Part of a small language model's weights: a variant of Muon for these matrices.
MLP neurons of a small language model. Each row is named by its layer, matrix (up: input weights) and neuron, and shows model dimensions 160-223. Each number is 128 + 24 x the weight over its row's rms, rounded and kept within 0 to 255.
After each neuron's rows, "fires on" lists the tokens most often at its 100 highest values on Wikipedia text that the model never trained on.

L2.up905 [203 130 117 122  95 154 135 124 117 121 135 158 134 116 126 141 138 126 145  94 117 100 195 174 160 125 130 114 102 139 185 120 116 152 155 144 165 133 128 154 185 120 120 140 154 107 123 149 118 130 166 116 131 113 123 136  91 122 119  75 155 103 146 101]
fires on: " vi", " Vi", "lu", "j", "ite"

L9.up492 [ 88 125 141 101 117 120  85 141 157 118 125 131 110 152 123 129 131 137 126  87 122 116 128 106 108 118  90 161 142 134 126 122 125 150 116 118 122 131  84 117 174 124 119 122 151 131 114  72 110 157 168 192  93 161 116 134 167 124 163 121 134 123 132 182]
fires on: " p", "s", "f", "n"

L9.up243 [136 153 105 124 117 146 144 127 102  91 110 131 138 152 138 139 161 128 141 126  86 122 122 152 167 152 158 146 123 110  95 174 130 122 124 143 166 107 129 107 148 143  98 136 150 130 112 105 101 185 123 114 143 140 108 113 148  70 132 144 118 178 152 142]
fires on: " ", "-", "e", " Di", "li"

L2.up467 [104 141 140  98 111 104 154 183 122 138  90 124  98 170 169 166 121  70 105 148 151  97 131 139 156 154 125 121 108 139 105 167 125 114 131 133 118 105 135 124 122 131 156 131 137 106 146 162 153 124 138 137 136 153 112 150 169 146 112  98 139  96 154 135]
fires on: ".", "ta", "iz"

L2.up476 [ 75 157  72 144 131 129 150 162 142 173 109 103 115 110 176 115 127 134 133 127 153  80 126 174 158 163 133 133 111 160 107 121 145 150 142 172  89  86 154 128  98 125 144 127 129 136 106 115 151 128 160  72 110 155 143 150 123 116  64 111 143 153 162 139]
fires on: "|", "con", "et", "C", "on", "."

L9.up543 [120 131 138 159 148 111 100 126 136 171 130  74 146 118 121 115 143 188 103 126 129 140 175 137 155  81 131 145 105 124 114 141 130 123 112  90 152  93 168  87 147 132  56 146 132 138 108 155 118 152 137  89 132 101 121 129  81 142  84 161 106 124 110 135]
fires on: "s", "th", "on", " the", " ca"

L12.up772 [ 89 140 117 175 146  89 108 109 130 105 140 152 131 156 128 128  62 119 109 123 119 135 131 142 120 133 150 134 181 120 157 146 131 120 126 114 134 147 106 121 121 170  75 144 129 125 141 141 171 156 135 151 146  91 127 155 112 106 105  93 156 129 126 130]
fires on: ".", "s", "\n", ",", " to"

L3.up423 [116 176  96 161 123  81 154  99 146 133 112 158 150 103 159 138 105 121 115 110 115 153 112 136 128 125 157 103 148 135 117 100 129 137 129 110  76 109 151  74 122 146 153 132 129 108 176 103 103 148 141 166 175 104 133 100 130 127 116 119 135 155 121  84]
fires on: "ate", " following", "age", " end", "om"

L2.up951 [ 83 145 150  79 118 126 114 160 113 120 110 147 114 141 133 138 121 108 119 154 150 135  82 115 118 116 124 126 131 143 124 166 113 112 121 123 147 160 122  95 155 163 160 107 132 118  84 100 107 108 112 135 143 146 122 166 143 144 102 160 141  86 165 166]
fires on: "r", ".", "ra", "ri", "am", "m"

L2.up469 [152 163 145 118 112 123 144 147 141 103 163 103 182 152  85 139 109 102  89 133  82  98 152  98 107 136 113  87 107 123 166 121 139 144 117 147  60 131 130 151 125 164 128 130 120  80 111 126 148 134 110 111 103 135 140 117 113 117 165 144 133 116 158 120]
fires on: "od", "gin", "al", "red"

L2.up882 [127 113 140 150 155 177 155 160 104 132 107 144 115 134  91 112 122 167 137 179 152 173 108  93 131 142  98 115 130 125 157 190 174 173 154 134 126 119  85 140 152 120 162 134 106 142 124 146 136 126  90 122 138 139 122  96 127 143 123  69 160  94  91  77]
fires on: ":", "d", "age", ";", " (19", ")"

L10.up106 [147  98 142  91 143 145 140 169 125 178 117 142 194 128 114 144 158 127 143 121 113 104 104 101 121  77 137 149 130 139 151 144 142 143 142  94 140  80 137 113 131 127 119  96 133 148 113 139 116 101 104 117 121 134 131 140 140 107 116 165 114 142  89 135]
fires on: ")", " of", "day", "s", "y", "son"

L12.up155 [148  97 108 100 137 147 133 143 150 185 109 105 172 139 128  96 137 159 132 186  82 164 148  77 140 135 124 126 132  89 125 139 119 105 145 107 140  98 156 115 156 168  82 135  87 127 123 130 118 110 148 124 160 135 144 119 112 114 149 149 123 181  95  97]
fires on: " a", "s"

L2.up732 [132 115 146 101 105 165 175 125 109 133 133 177 127 106 120 158 165 138 126 107 136 131 125  98 105 150 101 134  75 167 120 115 142 116 146 108  93 106 133 149 139 161 161 119 133 148 149 124 123 117  97 157 116 130 139 172 156 109 119 100 150 121  96 134]
fires on: "th", "ing", "o", " time", "one", "if"

L8.up629 [116 147 134 120 121 127 102 114 131 136 119 173 113 172 135 112  90  92 176 132 156 127 117 136 129 187 109 129 109  79 136 150 172  92 191 137 158 140 134 109 116 127 181  98 152 127 108 114 132 106 133 125 116 133 116 134 135 111 102 142 161  96 151 157]
fires on: "ve", ".", "-", "id", "re", "b"

L9.up766 [111  99  31 107 151 149 120 111 107 131 115 101 155 155 135 106 124 163 140 145  82 143 135 127 149 145 149 136 129 148 115 187 124 154 123 112 149 100  93 123 171 125 113 108 150 119 105 141 119 118 132 111 151 132 105  95 120 105 149 133 138 139 110 120]
fires on: "-", "al", "b", " re", "s"

L12.up320 [136 119 135 129 170 100 159 143 120 137 113 153 124 138 161 113  85 116 160 129 122 131 168 134 161  95 115 153 124 126 105 153 126 148 140 166 161 115 139 143 147 138 160 151 124 136 113  92 119 119 145 118 116 144 146 179 125 115 127 138 140 128 113 118]
fires on: " w", " W", " R", "r", "R", "s"

L5.up784 [129 141 140 112 158 130 172 136 157 140 136 166 173 132 132 127 125 108 122 122 125 131 130 117 181 175 207 145 128 149  80 133  99 131 120 107 127 120 150 123 122 163 171 146 172 133  82 107 113 153 113 106 155 119 143 103 133 104 125 135 107 138 142 137]
fires on: " |", "ver", "li", "ir", "e", "E"

L12.up70 [132 142  75 131 107  80 128 163 136 114 133 140 119 137  98 182 118 168 112 159  68 125 115 162 178 142 132 149 154 152 108 139 121 123  97 148 145  79 163 109 117 153 122 159 117  96 119 159 133 143 119 150 102 149 143  93 172 161 122 151 126 166 153 142]
fires on: " ", " \"", "-", " un", " con", " in"

L9.up885 [151 106 152 176 142 131 102  94 167 104 125 148 118  99  94 136  87 129 116 112 125 118 130 150  99 132 141 104 124 112 160 140 131 120 136 105 169 164  88 115 113 142  95 109 152 109 125 158 179 113 105 146 126 129 118 118 173 154  61  44 116 159 114 159]
fires on: ",", " Ch", " Tra", ".", "ra", "vi"

L10.up522 [122 155 107 151 135 132 140 134 152 100  89  80 146 146 173 132  92 181 160 154 146 150 119 130 188 108 123 158 138  99 162 103 168 153 157 165 150 146 142 140 131 133 109 120 106 103 115 153 113 122 139 114  79 119 137 173 184 118 148 152 154  95 110 134]
fires on: " of", " to", " ex", "A", "s", "p"

L3.up624 [141 154  88 126 118 135 107 135 136 117 108 144 123  97 116  91 163  96 137  87 136 115 140 140 138 164 114  92 141 123 140 114 132 142 141 148 138 137 106 125 140 139 141 155 133 114 117 147 143 113 187 160 118 106 162 178 189  89 156 151 130 115 142 121]
fires on: "w", ":", "ring", "ow", "ive"

L10.up533 [127 148  93 140 132  90 100 144 181 119 124  99 110 128 157  99 111 133 108 110 160 109 121 118 159  69 122 154 144 163 148 119 121 128 163 110  94 108 124 112  94 125  91 141 152 105 133 128 129 125 131 139 128 162 118 192 127 137 168 125 106  81 111 177]
fires on: "s", " more", "p", " as", "at", "co"

L4.up830 [134 126 132  98 111 117 139 200 143 162 115 156 117 159 141 145 143 107 181 152 151 156 169 136 124 163 111 145  99 142 154 127 124 127 123 104 141 130 116 130 103 144 174 115 114 137 111 146 130  97 110 116 123 122 135 143 167 131 159 134 133 134 141 149]
fires on: ".", "ary", "val", "ate"

L12.up519 [113  94 123 123 140 137  80 174 108 111 134 138 158 105  96 145 138 183 154 125 125 110 133 121 101 123 160 153 132 115 132 117  95 126 140 142 146 144 134 128 103 132 121  94 128 100 128 127  91 118 146 197  97 121 149 115  99 122 129  74 128 152 113  86]
fires on: " 19", "′", " 2", ".", ":", " 18"

L10.up466 [169 113 140 101 142 134 117 113 107 169 140 139 147 120 142 115 128 108  75 101 105 115 147 166 150 115 145 125  96 113 124 133 152 144 130 138 146 153 131 117 140 132 142 117 120 124  73 117 124 132 158 113 125 153 124 159 110 117 118 132 130 107 151  91]
fires on: " vi", " Vi", " po", "V", "on", "P"

L12.up583 [103 145 141 138 126 132 109 154 102 170 122 129 127 175 140 112 135 123 117 153 162 118 166 147 161 178 107 143 126 115 106 145 157  94 131  99 146 139 159  81 141  94 161 148 152  94 125 124 160 128 101  87  90 116 131 162 122  97 111 147 134 125 165 155]
fires on: "\n", ".", "ir", ":", " by", ","

L5.up541 [ 81 124 122 114  71 118 155 119 102 147 140 163 131 114 171  97 156 135 136  83 166 142 119 138 130 126  66 123  93 138 118 136 154 134 130 154  96  91  99 180 147 116 137 106 161 117 158 127  71  70 164 158 135 137 130 114 131 151 111 100 144 148  84  93]
fires on: "f", "il", "ten", "th", "ge", "ing"

L12.up559 [138 105 125 113 157 115 110 149 131 107 102 106 136 111 134 107 108 133 145  98 113  96 194 142 146  99 132 132 117 126 119 149 137 111 121 145 161 108 103 124 125 125  91 137 114 120  89 138 147 131 122 141 130 140 148 169 120 148  99 150 104  71  74 136]
fires on: " p", "s", " S", " P", " w"

L12.up923 [ 80 119 131 124 109 189  99 149 139 102 136  99 113  72 132 141 117 168 120 157  89  93 102  85 119 114 161  99 163 120 149 100 108 102 184 167 140  95  88 155 134 172 141 100 135 121  96 147 171 130 131 176  88 156 140 139 132 141 142 126 139 152 145 121]
fires on: ".", "′", "°", "–19", "s"

L10.up415 [101 117  96 125  96 158  93 123 125  97 125 107 114 158 141 146 115 155 159 135 126 169 140 177 144 131 143 167 128  95 151  92 150  75 148 130 142 130 127 141 158 129 109 129 124 104  90 120 159 138 172 148 123 156 126 115 146 110 160  74 156  93 106 116]
fires on: "s"

L8.up901 [160 151 104 120  76 131 135 119 158 137 135 136 179 109 167 103 165 128 157 161 169 132 134 146 144 105 125 115 127 131 142 121 125 113 128 160  82 118  96 157 135  91 148 118 167 170  88 114 135 121 126 134  87 157  95 156 129 148 144 106  61 113 116 136]
fires on: "s", "u", "c", "v", "g"

L12.up917 [101 106 135 140 117 135 104 128 160 154 115 122 150 115 167 107 141 133 144 115 177 124 127 103 150 113 123 156 167  93 134  96 111 114 133 126 139 131 128 119 131 116 126 103 179 100 133  81 119 143 163 150 109 136 125 114 117 145 172  84  95  89 111 123]
fires on: " S", "s", " h"

L10.up991 [ 76  85 113 148 146 134 132 110  81 155 130 123 114 124 129 140 123  99 140 108 116 114 134 134 139 158 104 151  93 129 172 138 162 134 132 118 185 117 165 104 121 167 180 130 113 154 161 139 110 118 162 121 132 141 130 103 169 117  98 101 122  94 151 143]
fires on: ".", "-", " as", "b", "/"

L10.up283 [108 161 112 154 140 154 128 111  79 133 109 115 132 157 160 138 179 156 145 127 114 165 137 129 106 170 108 157 138  79 183 110 114 101 123 124 184 104 133 106  98 168 130 112 101 120 134 116 151 113 138 144  96 144 124 137 134 122 121  86 134  88 142 145]
fires on: "s", "red", "ni", "-"

L3.up606 [134 125 163 146 137 145 131 125 135 125 116 134 163 149 114  89  92 200 130 139 140  79 104 105 108 121 155 128 112 131 151 158 124 157 162 210 116 132 104 149 142 110 163 103  99 136 143 108 122  94 116  98  99 138 163 147 159 117 165  55 133  91 140 111]
fires on: " (", ":", ")", "old", "ame"

L2.up160 [149 125 131 151 109 106 138 182 117 175 120 162 125 132 105 149 176 105 117 111 148 115 129 116 101 135 108  87 114 142 111 163 170 150 139 115 144 113  86  99 139 169 150 118 102 119 139 177 132 124 133 175 148 150 103 120 130 117  82 132 125  94 131  84]
fires on: ".", " |", " ="

L3.up547 [126 132 116 126 125 105 125  92 125 128  94 132 140  94 122 123 142 107 169 128  89  96 140 115 143 145 101 127  99 153 126 128 108 160 140 103 113 142 126 105 175 130  95 116 122 149 142 119 144 135 165 162 116 146 120 144 170 115 124  74  99 153 112 114]
fires on: " also", "ro", "ć", " II", "ev"